From a checkpoint of a small transformer trained on Wikipedia.
Training: a variant of Muon for these matrices, 330M tokens.
MLP neurons of a small language model. Each row is named by its layer, matrix (up: input weights; down: output weights) and neuron, and shows model dimensions 0-159. Each number is 128 + 24 x the weight over its row's rms, rounded and kept within 0 to 255. Numbers have three digits each.
Before each neuron's rows, "fires after" lists the tokens most often just before its 100 highest values on Wikipedia text that the model never trained on. A number after a token or word is its count.

fires after: " " 42, "1" 13, "2" 11
L10.up25:145144127134085173112092128110138153143128157127149084122129145128102128127119075114139135134151157110146105157117166134132148118160118144136129077086132107119153117126154194093120139111130183141142109115089187109125150103119126157148144116157183153138088117123125127133127123135122111139158148079119106095155139099123124116159122147124124127134113102130149096159146157134131138126097096129155149119089130155100087139136108119143118180107141143182056150154097091096146131120122140
L10.down25:094134130093155130130132108059112120148105126135138138149111098187096118170152118114089103130160123129087149145163133134113138113127133128138101123165159130131134109120165120106119092094120192123120160118144045111122111122105153129162152139074156156161126108122125126149159135153107164111128154096137172114124101129134115155137115114116097103113157147109120138157131130128120123111160167129155142130124097107152159087168143107178162108121114106101107142126137159103150092126098130

fires after: " " 24, " (" 20, " in" 13, " the" 9, " b" 4, " May" 4
L6.up3:144138100106089160071152126120126161119127150165153115108108159181128119155128116116109138120150088101119139153128161063106171141136143130163131091159129119069156128138119124141149109162127143115110121133110104162133098102128134142143120139114146115138149111116137106154140084132140114147157129143124078094141075117115096078164152163160144093099111117134133160121104118141201097152119162104109134119169153126147137112155139145107112138130158089136143128142142123110130090140122086
L6.down3:102137127111124116134117126147149150156132128101083156145104150094120102141127128130109166175105177107124116125178119177123143123099123085127110152137110109159135111139112149141093135110121104101137138164172122140133072145138123143093136096143103145125158119137119165086171126132144168144111112116134109111096161137147113096153098134134105137086132127137166111095145139128125134115158102097132120164093129154119131052128119156155118134136090129076149200126146150105160126160107107

fires after: " " 29, "2" 13, "1" 13, " there" 10, " the" 8, " According" 5
L5.up84:115102128132091120119106109089119079120137115152156126086097152137073156162158198165118164134145111099173115130147146114069119118102127111172142136133137149079152163086154149103108134121176142153161128155140126125166141186132159096133120108127123137108132127097081131142119116119152090112067142172137115144122141149136109151127136129131118128142109137111097141098158146122122138158124112132116166116125128107118137166138143141127124130125118134125083130171118123078143151122141091
L5.down84:156100143145124121111126168157106145092165170119151155139126123144109170083115105145118130120097177119124102150146103154100102100096103127134130165138152127098118133134119123150181110102122131118138116127099173115088126126141118155144100115065131115150103116143147117154130137135073111152147165131126156146107104124167161131151154116118099109126106161100154133116115145119131115146033161127105100128103123117111133100106156114150116142140136112112137184162176128106097134108160141

fires after: ")\n" 34, "\n" 20, " (" 19
L2.up130:142080150106157120097114096137123156097110108160092040106123120158118135109124101106143140140138118110113116162169158117130092157130087148095113128152144136104084134129120111088099145133139121114137125160121141123157125100122095115148158185092135137143138155160162130118174129120160135124117137096151139103161179123099155141092153121117131081127110148123099136118125161073114172149144143115099101131120158117102142138138153161099162106123121102142144089128105135124118083134123113
L2.down130:114114095139148116170149133088105118111161078166111136160136116136143110160110147102112124110101139135111105141110108136167179133120154143118140127154120134132172101153118137167128126136133065129113153186204100151122121121122135147103130116137165179091185118083110120131102118117125118139123083154137161112133105086123103131135109096132133125125147118156123144116122145150115051108142096144121151126105131110131127170098079112161126176137138153140132101118113136126119142108135125

fires after: "0" 76, "1" 9, "9" 8, "2" 5
L6.up108:183156123103090141101129105142098124068142158145162136152110107108130107091130188146093180151143122111147143135154095148133136099135109120129125147131131101103115093135127188085121113119164150188124141116129097149148143150131134102163151112134104130128103123159104145114126135145133179104091112116145132122097115131143133127131126121141154100137168098155138128129122148138145096162140080111100139107135125127141175110151166131129114123134131093059123179107132154148110106129085148
L6.down108:129150130153094089184139124133126091101132103175198118141126136113106156110140152165115130107184073156151086116141130141091103123119172140151138162168102124122139159142081120093107128126119149160140180124173148140150115132147097147117112146115113115107140140132129114141087122131144153139124086111139130114146100066135171115152142121115134130147108118136138132074100104148125118160132121128089169070103103115116135144124113144112151127120170111118107140103141130145126121109092134

fires after: ".\n\n" 35, "\n\n" 11, " |\n\n" 6, ")\n\n" 4
L6.up47:108125108110099147143125097169139094139117104111128092104091132165138160164120174155162140126121134084134142134134130121120117131112166103154131136133121154107103100116107179202117136135146127133100124090097121127081143130144090151137154105161162152152101127136129127081118138082153108103129107136116127115169140117094107143135113133134125097175106125124104124109141159108139127109134118120142161116120087134076140119155114169150102181124121128122152106081130132137045120123150157
L6.down47:116100126169122148144123105112104142119125126119128154165122122164116164158138137113109085203134117152115105104094095123155132201099113125121103136141110134108097103137110164101088117135124167122089131128145123142117144130166124114109187137118180126144124121108129156138133119131151169107159182124098135128153127141122102111137160144163122069117091162106161118117111103105109084142097173089108151113146117117163110109128112098097119093116146136129163162152111125133124116156132136

fires after: "9" 47, "8" 20, "7" 12, "6" 6, "2" 4
L5.up57:120145134094095158051085102137138095115138121133166066122119101138128138104135115106160168159178088152122125173128114123091121121138123139133123097124121083070109104124131158113154123133163116142123121121126080166124117144153141126157087096119145117129147151125154151127146158184119136127132143121147141116106128136130133106161122119127129097164136114157092142131139185130142152155092101127123105136147133126127156116135128160107083095143178100112150153131134121132185094102109131
L5.down57:117122146163070144127146110126116139128123149118110124133128131130143163101054172161097127097147137121159105117116147149103147110115129160122123137162127121128126135150134128159092109101148152140108148117178134145136159111132100114131159115111106115116152141138099099113147146115155106132121126095100118105149169080103164118161174148153127142135098169142141152059092105143139119131155151110118162131078111100097115148187119123147147154100132130079139140118170113093098092151139102

fires after: "|" 32, " " 30, "–" 8, " |" 8, ")\n" 6, " Set" 4
L11.up63:162135148075091113095132098127126107122131156144115132111170120136145178096117127137153134123116170177151118145135126149106081153141117148125118121149105114145081084097189136083128131128138074134133099112133120127168135113088110103080103091113142146133152177073098108137140162146147133121131123121172110108151116098093130131102138142094143116136125128176119112160165147078153137133139156154139150139124133130153137116165151158102137146095121112147158132138139124101160151129109158
L11.down63:162137115135117106135134098144106158148105088140096105135120177113083108138127143176122134133110110090187102109125133138104146109122108146093138153135134136109132143129151155144174130142138147107106143156121114113084140142108117151140085155172144183099132128143084122103121090121167119137132110140129114111131114064134106171160120110118131118085129135169078116124122170159097124113179123135127166149096129148156100088128091119130104128146182109123181122134133128121157114144147108

fires after: "0" 24, ".S" 19, "1" 15, "2" 12, "9" 7
L5.up199:103111145102122108139138143115068138111120132124120170119106152159184166142117176121174159120139122121118121139110110137149121148134162122120139116103105116111082114115158117120131078166108133150107112110162101126123129153164141081129091130105095159106129097138139168126129096131105122111085171087130119089154137119105098119144120133156144111116129139155116124135156142152132105134144087146145128159127151127166102151124084096119090099109146120074141158164183150148092113142137179
L5.down199:091139153165153117101111132100161107128081105159161153152129111130120152139121113151136147063098126133126115140120129149132107106141144125144137118102118103078114133149076156142165139093155133173147133086149189135161143137106132133074112115139136153131108111135144107147106105088117150114149183083124125114112134109118093164133080117137142125127125147106112151084069141145148123115129163155095135099166124125113144115096131134108104153142156159146163138134095115171110122140144163

fires after: "." 43, " announced" 6, ".\n\n" 5, " claimed" 4
L8.up181:129124107118112132133087135145177150143170133148144120112109148152120099143183086116092133139137085119093149135136122116126105124131086147142127131118098124131108124160108150157092143087104159146115129133125108172140166138117145134106119127144130119154072152172105129155117136101121152116125158157181113132138143156101142144112141084103174161140119115129135141141155092135155087090108098121087127133168133067109094100118121150127109178114141131117122132201106119095137124110123164
L8.down181:126124097122114092118139140107124178165102124107145110131113138106137139123139118112163160123107177122115080130123129127165145115150129145150110105127147104157130127094124092093114149097135147160110152121123147107125116139126102152072134136086137133097108116143095156144130100113110126130125103110150112172140129242162137133115107173115127131161121097159144111151085146134096117121138108087128095136082171169134131104117110118135104127131176142150139144145156140154169090137133116

fires after: " |" 54, "," 13, ":" 6
L6.up33:104157127137161064146138163107099079132156192118122115103134147113143108133167107149143143156157148095151153120123123124130118091124141108094129123131118109146113083122148135090165118093103112147121141084102085085101118139145118107172165095164150115129179110132154097178136142132141125133121137134130117138113140099167122135155134111133126145149108112162116132107147124100184128140128140117143115094102157126184104123156088133179123124165157114149092134116116116111081140136140145
L6.down33:099141157166151119104094086104177164126151106155126156127153094114117129180101128141097150143104121108128157073129136100130128170045150145137154114132128136120139144140153140138126142112155134165128163152129137174111149117108132157109141089165136088114121160109160072129126095116153115134126100158091152112124141086105144119083112129120149119081124119120101137131132128163129138105112142122142125146110094114100161130144150198112132122116096126136133125126178117095137110110128137

fires after: " in" 37, " the" 15, " on" 5, " of" 5
L4.up48:157162140118102101101143130148159128135134141147141106127108102151130122120146123162108146147151126104157169136070150091107103171137143137175154139101142116127146083100145138144093133120130077167147153114068077119162111084097171133135101108129109091112121130131127161149121121106136149125085123140116125134160120132134200106118115129150156085103130108122131092121148116123120110151115147086135135106100133094104135146130122134127159121142181127127122110191184106106131111124146119
L4.down48:141103162114128117109191121185127115142097140113153138116150090143126151124130142103125070147107159130114151128144114140102130164105112088119095127099121105128136126147182115167126143110162140115112090147144093155114102179108094106108142126107120080128128141137171136123120125141160132117122131089120101151151134132170087125118126142142176114102148113139124118102144145114159113120175163147154119155161118136131133104145117108124125079113081130101135110138187123122145072126114189

fires after: "0" 57, "9" 17, "2" 10, "6" 4
L6.up220:150141101124112161154126151121118133137118156156138097176126137091140146097108128098112168173152141149182153119154133138104117105136117123084129123098111130110106091108141186123132164159167136156142141116150078091105142151119144133132150131092118130119139153131114152108164113153119156125091131125127119145120103139154136118134112090145143101129166087137075142084094121109109090122160143157148137172131148123117122145152130073167114078133123111098084133109166116138108076134100131
L6.down220:073125149120158144142199128130113116146113103125150079161185104101152167115170138145098143075149087131171087108107139113130130116140156134137106141148121086144160145135078120090146145148140128177114120155159169107135124162129085165119141106118134145110121124133102139131132145151155147094131104130142109129144110099110170159094147064123117134120112148126109113138093106101146095141154159132126126106106110105084144137129151096140126136110134111126136155112154147145111123113091140

fires after: "\n\n" 36, ")\n\n" 10, ");\n\n" 4
L2.up181:176112122147121120161100164129144144088074153147094107085126146131109091150133159088121127136125123168079130108133115142125165161134125172133121124103087167147144147160135108174158168130120119127104149116161127136109139112132141120137090119134137112123149150082131098074136148129145071117111137104124096146118134088119156111118137124118126150147142124130128134149116149098230119162157102093119098148123110113117130127131139133103136129137093164084141120107140156145145148118102151
L2.down181:162111100141109113158161159173160170104111135143134135097113141132165146109134109116103132133153079140109146105160123159164149154134153124163118126149091179123170143110152109139099178119138152138172132123139134121116113121120144133111134103111096092133118150148112113111111113151156105106153121129088145125126127105102179105144104112100192163074177092099096119133123146193094113130144108142120139094144088106107143136141109168105102103109130145100110130117130112135110123110109112

fires after: " was" 33, "^{" 13, " is" 13, " s" 5
L6.up76:106155090110124126099167158139148173154131098133124176129152136172107102127169144149111117107095142161105153094130151086114139119167162121158132144148125150148149112147127119151166157165074134122102101127103138144085100141129147155150128102122101109128135129172136114074105141138162132113140145136147137059117122126114160107171120121135148135132119102114107126087115088080097134122147156148159114126130131095086132112101136163151133155126123170093094134105136138082138141124143161
L6.down76:099135184129154125175130112148080088086144109131109117128130099134129120100085143159145102098116114077139126073143154120118162113127192148141168088121094125116131082135132159112134121145127117106135115106137165119145153114134126159110136134145133114152152147090127146158133138093121120123119145144096063124144151119121148147088185114131074172121140118162161107140121130153134127157127139136147137140141148128105162125134091099133127159150133142125078124154126157143072118100114112

fires after: "." 44, ".\n\n" 8, " footballer" 4
L5.up238:068105101128102122133083127105111147128117138143161104143122127128127130115123116134169136141146129174132117140114130102105105165122081150147154136127118117108098145118136132127136113166076160122120146137119106122141129112170129103151136129204152141090141113122105117108149162068183148124107127140114111067140091173138155093133173122130137126124137109089110142143161115154090127113145152129111091178136079134153106130140121149088151135079148132159099098140122112112172115134116117
L5.down238:120092171099171146125105159138093151155104112116166167144081112145131172162114151147101132139100143134144140122148062125143134147115128131112114167127125118119128149129106140151119162130094109153111141159165135135136113137158105160120142117137132087082134077139144142105128102087148137128129141120094089117075126194131150170138120087121093124131076118143159084123152140101129114105107145111128125132103119137137143133145102110194094156139088135127141136088127150144139140139118102

fires after: " |" 53, " is" 4, " " 4
L10.up12:123159156128132132105132111144140170131132150121092126119109131092114098087177124149111102117118175105127152131121170144088115128120116141074136107114154139150171097105139105141159123093110172144086097115111132125120119136130117136127119120086126188138126198118134130136091167174118102105116156173166129107125141125119135126125116168101102066138142123132108143091114108120115115131090126107140125105132149092144132119137084114193104122136126109122126125115143105145108182176155129
L10.down12:128126172131146110174168106132147159167142107118109133115112117129144158117120128115119140138159142143131140145142132140132109123065155118150126134115127124080094102132136111107091121169125141124146138108155137117149113083143103081104133146123200099090108113108091148133121072165165124184122086187106127129107140131128144137095138140146144135114077127148142106130137131164109104134170091160107150132128131169060138148132130145083132167118138107121121112148124110131119125113089152

fires after: "|" 34, " " 23, " |" 7, " Le" 4
L11.up73:183117133076100130156127122086120103116151135111163130096119095140130161161101163109105117142146124160148138110142100123099096129113119139094118123121144116116069116098138111115117151140111113122115150088143122122145146113125172118101076076107151153162171152116140138162101142123075125147132124130168124134126143095160166089120139133083148162161125124158155128151144127094113142111141165118159125161148139122134118171124140152165106168169147146100110077118132129114134097100122160
L11.down73:149132097154128112126095086116126135140101118162144137130092143116111146105098120108113111135141130134193155163107101141123143114106096142077167097104137174105092091122145163153130108139160119171134166127160123129141081139144109102156144097177187156159127134098079145134132088103111136118147140131118130145162112116149155124136105134111108129140119076164114110136146114155106147061163104117144120113120126156110137167147164090131109148136108133117136155136157110110145113126089134

fires after: "7" 19, "9" 19, "1" 16, "5" 12, "0" 7, "8" 7
L4.up237:099127110149081140160106129148145117099118103152147137113113180130101120118120136105156137196154176108140092182131141147104149101141090127141076087131146123090095145163157147161114108141149148117114090170138085103131148115104166144107093107120153150127145149116114143126170105159135121118105181093125167134137120116109127128112100137166127110164162117153067145094114100136190126157145147132128109147134133102142114113115121120132122108153112149129096143141115116152146117121141138
L4.down237:082102125132124162140169116136138146138135127077103147147120126112193177118054129118111116150097087125128168127143114141112101133100156124128120132100126129148134124135101150092153114098115103186094166131138124100103150140129117064126135143104093111162114115108127142142115101119142161147140129136133155151135130089135144103125178151164127127110144174112109086121129127105138150131143164131145133166125139130094106142156102189125130164081106146137131160107142104137094091133117140

fires after: "8" 17, "9" 17, "7" 14, "6" 10
L6.up285:123134084145126096149143155130126138113110143129149109123158131121107127109093109119107124147169124105165129145166149128123115118133088147132130129147118094103093111161157105131112138120133171163098087149108098144103082194129162116139103124119141159172098125145082178099169073140093114147090107160137137137099130165125144109105099135145161139134129118172114120095094138148145123122119113109152106141104169109167124137149158103156090087077126145087107126110120123150110103141142122
L6.down285:111122120133079146125144111112128157135142116088116156149108096128121160101064152096082118095142138137171056131144111099111166119122166114179143124104192131121144117109097191108118107108136134141099119066123150124127186125163138086134173144105115106140134113141130146095140146182131124105142148141134133167145127127168124113113142114113106108095143152142088144110148107124126169147126142121148112130138085113118135156142135113139126120137133109121150141142121121170090153135124127

fires after: " |" 75, " –" 6
L2.up111:162152144167108156125098154136132100143125129144171128130147147091125142171125149123152056094143154080108139100127117130148147160145119145076121112080110155148157152089143142088122130146125136172140140118154122138106156107157136103074106090121138130160130098114144090115124130130123122123143152165122136110142167107141121113101118113098131151189090095109102139124081134151110127138128130139112129121108094144148171126136143107137132140138090096153067165138145154182123134137145115
L2.down111:076154122065145126160152148143157098158127102140104135109151110100172095129123122095136160138169139125114119134138146143119132069120167091102145141080120129185110125132091092123113146176142152117179135124095127125112110124157104148116147098137107105108112148122129184123111140117131134107138115141091139137113154132120157134124095134120105121111114115159101094115162162157178112109122122119121150095175140173116143137110086150127133131141152104115101202116151115133133133144127108

fires after: " " 30, " $" 22, "1" 10, "3" 5, "," 4, "." 4
L8.up279:100078135140125088164139185154138099107149136122124127134137166102106139117114119115140133106148177112149160101110184101146126120138079106136159138149114126176111143156125084113077140133086132106120107148104160111104164153105135095127127138142172129160133138106129114197121117100128102124090129151153098115145174143163143125125140123132177141110136116131124128138123103183126103118137147148066115131146153134119090116091140104105098118104124101150116129142162113091131141104132104
L8.down279:118110129133133118142111134117162115131138102104143102146135142111169147091146140126102119100138172140157110129133137169119118130120169139105132085115123138164155116119128070148139125135140112137120143137165123130117123166124095150127141161132142120125118112132126116135092134177092113146122131125119109086149106181123129086116138105148157102139136080116110190091103134116145171118134114110184123064174125140131160137141114135105126158139150066170148121134088192126105082110084115

fires after: "." 17, " (" 14, "7" 12, "3" 8, "2" 5, "5" 4
L11.up170:113122155134140136132111121136148172110134157132094119142109133145101123128067123119154142160109144149119098124145131089070147127132041147147117088126134153129127166115107115146142122156147114176187157149119121120152163086078124148131114149097110152132121126136155133148124139154074164131133129160145109137130162109133129167138156150111141107098140133154097104101091122131098111111142119132122116099104108148077183169144121143111142153098150125124119161148085143149123125106162141
L11.down170:105131130149122175110138099132135090080122135102097089114100152159126131096128132124168095193136144139155101145131140113125156150106122121080106131133148160161134115125106154085149091081086111164176150121132140098134155128120117167166133145081130117109134054124148121172137153129115155119140122123140136124109106102133125120135137104119096137107153138156111146123126100170114106120135135120087125143123163170098168131124113119156169142153140163108095098123145177114111110106144146

fires after: "8" 18, "2" 13, "1" 13, "9" 10, "6" 9, "7" 5
L10.up36:156139125112101125143164084148098173104106145090109131157150153135142144122120114133096153118131148130150150111125100098146099155156167152154152090152101145085131155135117174137102118124174081110084107151124135107158140129116134098102115146156147114103152104188101111107107115139113100130144129116142120143123143145153158111102121086143127112148114127132129178134166177126109126130110134144089162161181161155110117100138129102090066112133149114109141145166149107101111111105137153
L10.down36:101106162132110124096134124073148132140121107150161144137145140126141122088121123095173124135123158163112085125158130123151159145126170130127129134140122159163148071125116137182138143105130112159136157116127095129169122119127135152094105092137145141140100164114127160136134100096201137113141158118112119125112104143118109136116115160118125113115132092137172118127093092102115138111128111103148156109127149128111130107062164171112128088116129142078122146114125145118133063182135163

fires after: "-" 14, "." 10, "==" 10, " •" 8, ".\n\n" 5, ")\n\n" 4
L4.up14:110114121125112090091123107148171135077138119133132128132118124142098131142135083109105147133132108126107137147152139127119177170183099151111143120106111142135124107171122147156172096130094109135094170111123156120101120118113194152102112117075095132175127149132108119105123166163132083098138128126106163107115146136132115101134149118141164093089152097144121164121110121133130128144132105143161173149140103090155090102148177149134126144113080109116099139115119170118127124138137173
L4.down14:145142148155127099175126123166188142105126111110125102090131187097136096140105125108123102152093136095111148113124122177130130172125122091133141155130136136125141145125140083131095096119139082104109142122138133148116170104107106155124123105125114156109134147140160161148126131108150142101122120104105081049141127123137122140106162171171132122046139123139147145144174123145145150114125124119123145101129192091165106104118137128114129126131120106106133137143134158130129159118153098

fires after: " " 66, "." 8
L10.up156:136129084137103096149130136109122107136147148132099116169098177127108125121172101130140102151149160124153109185113194155093089077138096115133115131174111111138143155117151126136084102146131133152107104105146115133120137147135159114106155121124154160134107141143149105133130140096137149112125085117136118125151128151124142125129095112138143125123094115105163113146132070116152099130125136118112140126172198132124148137072099093146139119084159106151114092123139117111187091118105151
L10.down156:112106157108164121118155111047119130145158102066115162174119126165123158126160117163168109123143112166156146124171139151179118151112127109127152123140116123123137182168111125135115105119094134063135124145135097113149143137122143116134129140106142091133137148146127115118131063140105105105096121112142149112116098181144136143078113150120113130124107123154077171107117170118144152116146125140128149119099120133118156091086083154130112125138128126103118148139138128134142144108145102

fires after: " was" 18, " is" 16, " are" 9, "," 9, " were" 7, " a" 4
L10.up62:120153091136081157138167104136150147106150153083124079134109129137109142117143108128127139139113116138140153139141112105110083115135129134129120109119103098120123135152168148174086133138124120110146163121159089183097096143136141121133119117165117143134094136157101162120135157154167150123111104122126102147129132130126130109110146155094109087058127171094142117146152120118142178130145131107115116126106158133180159169146073143150102147136128069101150120094146142167149146104097144
L10.down62:123149163115109151140114136144121089136093116145145140119152132124130140088126133125135167153114125118125205152149146099095125146123143124105141113133125104151149159156162106114126113106107093133164134108146132110120125202137148129125096133133142110128184149112104138152099121113066114138102102054100120104119171164130134121186148122143144136101100163113126145133126165130072105108135152125131165143123105120151144124121111111101076152163131104127128118086121132133101173100107156

fires after: "9" 18, "0" 14, " No" 9, "-" 6, " " 4, "ake" 4
L8.up258:152135105159162121124125143134162140106119129118182155145114125141140113136121139129122125124131126144141145158139155136122081153102113153087116150137113160155089149108123151106115105113109128155094130096115172130123130099152163098111133099127149150190179171135088109153103122111147189048118113087107119090128121104088145135159149161121126143180136101175110157082124157128098158107097110162140122156150110132131116135147149103128114105123102092136132128145113115139088130124129137
L8.down258:119146107155153140125126128098121182168099116163083141096119145109126129129160106076141110091106147162108108145160122111161136115118156142104136123115129156126162102136151159126186156145150175121131105138156101118150131101114085148125077120155134103103125126150088147140115100122170148140140145119125154088171104090067102119171122128104128118118115145143147124135134152186158113104153119087144115128095158124095104143106120184114114136140124119109111145112102112137159105126154099

fires after: "9" 38, "1" 18, "8" 17, " Mar" 5, "0" 4, " the" 4
L6.up57:142127148093134122141153108094129106139145145121105107113111190171113136101147145071129132138145165124154141118087114165112148085106135135152111133150132143141102077138132101162110114153136151112138068141131114132109107134137108136105146096120138088169089127124098177154159172154147146153136124138127154136113075125119149148136142148109122090135090143150130158104091136160148100158132132105102138138124159122126136123103144150122132131152171128090129131144181081107124062134093102
L6.down57:103099059097136152108113123105115159134188098092145177143099126124146134098121116130113134095090074088136091143094132098137131199088088093106131110114162135178169134125101158141118113142167144089134108157133111134114159121148124139146151152152126161130135124105116107142114162137114178124148139131141122132147123159132125123109147145170112119126123152120114141130125105116147093125159151101118099134132163103119158095179124140130135132137092145109132153114134082132096145154155118

fires after: "," 42, "7" 6, "5" 6, "6" 4, "8" 4, "4" 4
L6.up167:090128105137139152103102121131123116104169135142170132154119109088148170144107129128172148065114119143174159110144129141139128148123098171107112053123115142149124073154114132151157151132122122112132113131101123110119142162147158108136131111157141125054124164122152071136179142159125115132131123124115118112107102118166118165151133081100118132092138121141088091109115137126110141121139145117147116131130125168095146145135097122111152108110151142105101116158152149111097168165150148
L6.down167:145153103108108130146104156169109157144135112104096140156116118131152126133166108114124153106122136158106106113097132161169135135129089133094079134110159133142135143074097144105120118059086122097108092092112140104152146088126099095125117105097115127136131116092120119150155134143118164146119135137159122140148177188125085125128148175114144140134158115098159124114162099161113163146129138121147085156145125148136073128125132152132125146128148136119110148114139086109189164143142131

fires after: " October" 16, " May" 11, " August" 10, " " 9, " March" 8, " September" 8
L8.up12:159118134118133139122133149144129104115125119128109098114119137161089139074147123146083104145120144155110134154127139130089129124103174165159106106129094080138111157167180150179176097130110177122106118117089088186171131095137154106126139172145177125133120160126143118136161102104110152133105112120143110098131170071163137102140130122116116123134154121118113149086155138132151148116111123122120105116102142131167116098147120151131162106108115157116130161131080112105135108129096108
L8.down12:140089133150081137175136119142116160163126121164091143123089122129107171086158146155117143174087127132118139127130174171110108094135114146109148147142118072129119126132136108142128166127128128141144165116162128168104108173116061133135119154155107140091117114143154107155108117102088149117144128126166110135134151108119130062123099141084121081130126112117110164090167146141135141155106116143155138126129149112167146134103125144129134131130124153102120089105133128105123117139066156

fires after: ".\n\n" 38, "." 16, " |\n\n" 5, "," 4
L2.up286:120098166111084119114148113126142101091140114171163136137152183119104143170133145141135159093131101130113143145099142108144089128157108174161136146067129143172100111118114122136125149145137141156130099098125089111134093138109124134161143075147176135145129156100164110121092153104093125138080120113134112166139156120115144132141097132105185112109129106073143113151140154168107114132142106141098195093155128121102124150115117135123147103129118146130103130107134111118144169129119123
L2.down286:153120094112146102153135135123182135125170134166143110094130128123116122100161121135118126196112097158155112180103142091117139108124127129161148135171144120121113154110115141115136114109176101125131140114110112128162132170117125181086150151091139160090105172137120179128110103086085128107127126122117121124163180145104154108142132140166100132127093091120170116125093135113139115138135140131097100137158105138113123142105110175133137167130150083129125138092114106100122114115109085

fires after: "1" 39, "9" 21, "-b" 8, "3" 6, "2" 6, "6" 5
L8.up109:144156093110099167102098146168130163125120124124164096121127154106131177155111125092157162109189067161106124125119135110112113128149136096115116056129104135105114077123140138105109157138132104142123117133146081135109136115181136136126132126122103155187104111125142178134129108145157145161084077157139135148127122118110096114148130128149127168131140134133139155093095150152110139166150140129124161145150093118147112148124131087092142163136149144120130150119131095102097148129138115
L8.down109:101115086098138112138129133134126135115118094112145085163146143093166108128147127168141133084139112184148118127143111117175160138116133115151116114101139133134162102080119116154156137139144163103157119141138094149134116142172129090133082108125134098087138125134120146130150113136119166128120174067148145097140123158090121079115080108134083135162127153127126147139171123089107142119088112179086112136104124129114136143105124159129132161131129143137165090107130129123152172151134171

fires after: "4" 14, "9" 13, "3" 12, "5" 10, "8" 8, " " 8
L11.up128:124151095153108107110144140116108108130154110140145128180126158144147098130178108150088151126135109093126128136140159147098114126111094127104141130167134110116117137131132111140099132118150097121124094136114142114139136160095080106118132126142159159120179130123126126135111119138110129089131090153158142115162149135151166121140073085141126141108106119079154132113099155109107113175122136119105079181099154140079136101081130139116151141101176098118115168160183124124181111129131159
L11.down128:091121090094116113130159137109100134104121151101112148101157106126170085103161112099168135076168180138112066155131133100166142137139142132119127122122095108111146084156146138131083100134126109119115113111106147132124088131146090120143144134112148164116143122126123055141128128148091109161118136146148148151134129211154097149138148098161131101136139135135110172138136098143132113092109128107146107164154160134114142133160109128120151150104142152109118151122134151107117145122157165

fires after: "0" 85, "2" 6
L8.up56:126134083119153111181117151124127108090118142146169143093145149158123171121150139146151129122115104103149135175078106125088136157144143139115143113159131161101134096156142135115107124133143141171143100109151129111148138152101108144146131129099104083130146109111081137132093094167104118099141083114138162137117091130140121201153137114155108119113101105153164138117138109121101110163122123135116148059148099131118135145141133097172144115119154085149141130144170121116088122127120173
L8.down56:159165137132129144167099111160109152128151112105129109135166100153134140119162157152091135101073080084142134105115132093081086152093115129123107113148170147146142091113113139129149098079135125153153131105124152144103156111107112154147115066162115136128140149129137109138124132100114116103194141123139127110118092142163099136166146127131128105152114145116153159136177117078142141142112166124151165125145103141101132152134111124134153114107111122130104142112165176094103140098101135

fires after: " |\n\n" 40, "\n\n" 25, ".\n\n" 17, ")\n\n" 10
L4.up189:117106114108141118122132112122107112140092106129108138116116148146149132127134127117136156178122103145132125132142115118138127146102081147095118147158139149125097107149163122121084099159128121124086128146119130094113132149129123131068137134098127116121124166108143135109185124109062071137154144109177142115165152180126105125137143123102193136136146109134126088106100166183144136092155170152098151142073108145141110138119118147129130150108110122141101162105123156158122083138165090
L4.down189:132116134150185104143128129144154108134129141142125153089116141138117118121159170080116141157125095154128130152153115126115124150124154108160129147107115114123131104125081133114123084131147113125093163128110155076121150192134133136122138111113151123110133095134128159150149091105084147118156130109090125107164137248146094114140092136117123099153136134095150151130108141141129109115130144106095157096139099103138117101104107145141128166114142109133177164122100129108157121138097127

fires after: "2" 39, "0" 14, "." 4
L5.up125:141125127125141109147121117078123125082132166154121154135118115119117154149148122100151180126135095136143103101123126098080124136155127144122133147155124149144090135097158164096130150112135139138142114111175084149143145143090092163104141165067116143147113125110120139136144162126098141093085113103127125165094130131176098164113165127146159142097143089140128144131141129136158127133079097194095111116093129129084120184141129129158101126129137170148092108159108131145140112131110125
L5.down125:138131133108124180152162103118144121089112149137188151180134129117127130099146147154074127121141151146144130092122169151124105139123142133150143147097140146137152139146067175150088104170135101158084136093145129131132108145087117134160137081110100141111101134165091119123099123120171111137091096109115163140126106098143129135185112138097121106155094112118127152083144100133141090126146147146137125132134108113091141155167129145129169145127096100125105142084128144134117125107112153

fires after: "1" 28, "," 27, " University" 14, "9" 11, " ca" 4
L6.up143:138101154109127122147124094158122158109123152115168103111095148160123139137091102134105127126155146104170108103104170142152138105116115123126117082126171133125153107095129127124152118114134107116140039148150108158098128126109178153093085116114085145143115124115112136108146116162164107136112123141108129149148082128143164098174103116112139117158125175124125136076152145136131122148174155107116133156104137106127163156135133144138085107146152081136136176125122143157161130092114145
L6.down143:143106059088127157116122120135162153140111110123167116161093133127107104142113107150118132118120096143113131128135152112128104145161081111098105112080147141178151127124115108136110136101121128116135145152101105129148119156141167092164127138133173112110150138105105144140131141165118135118079137091110129182125101144144151063140134141140161129186102110081147120078138145181139143114140122114169122141134101140106162081121128093142143125110118143122154145130167137081131167144140144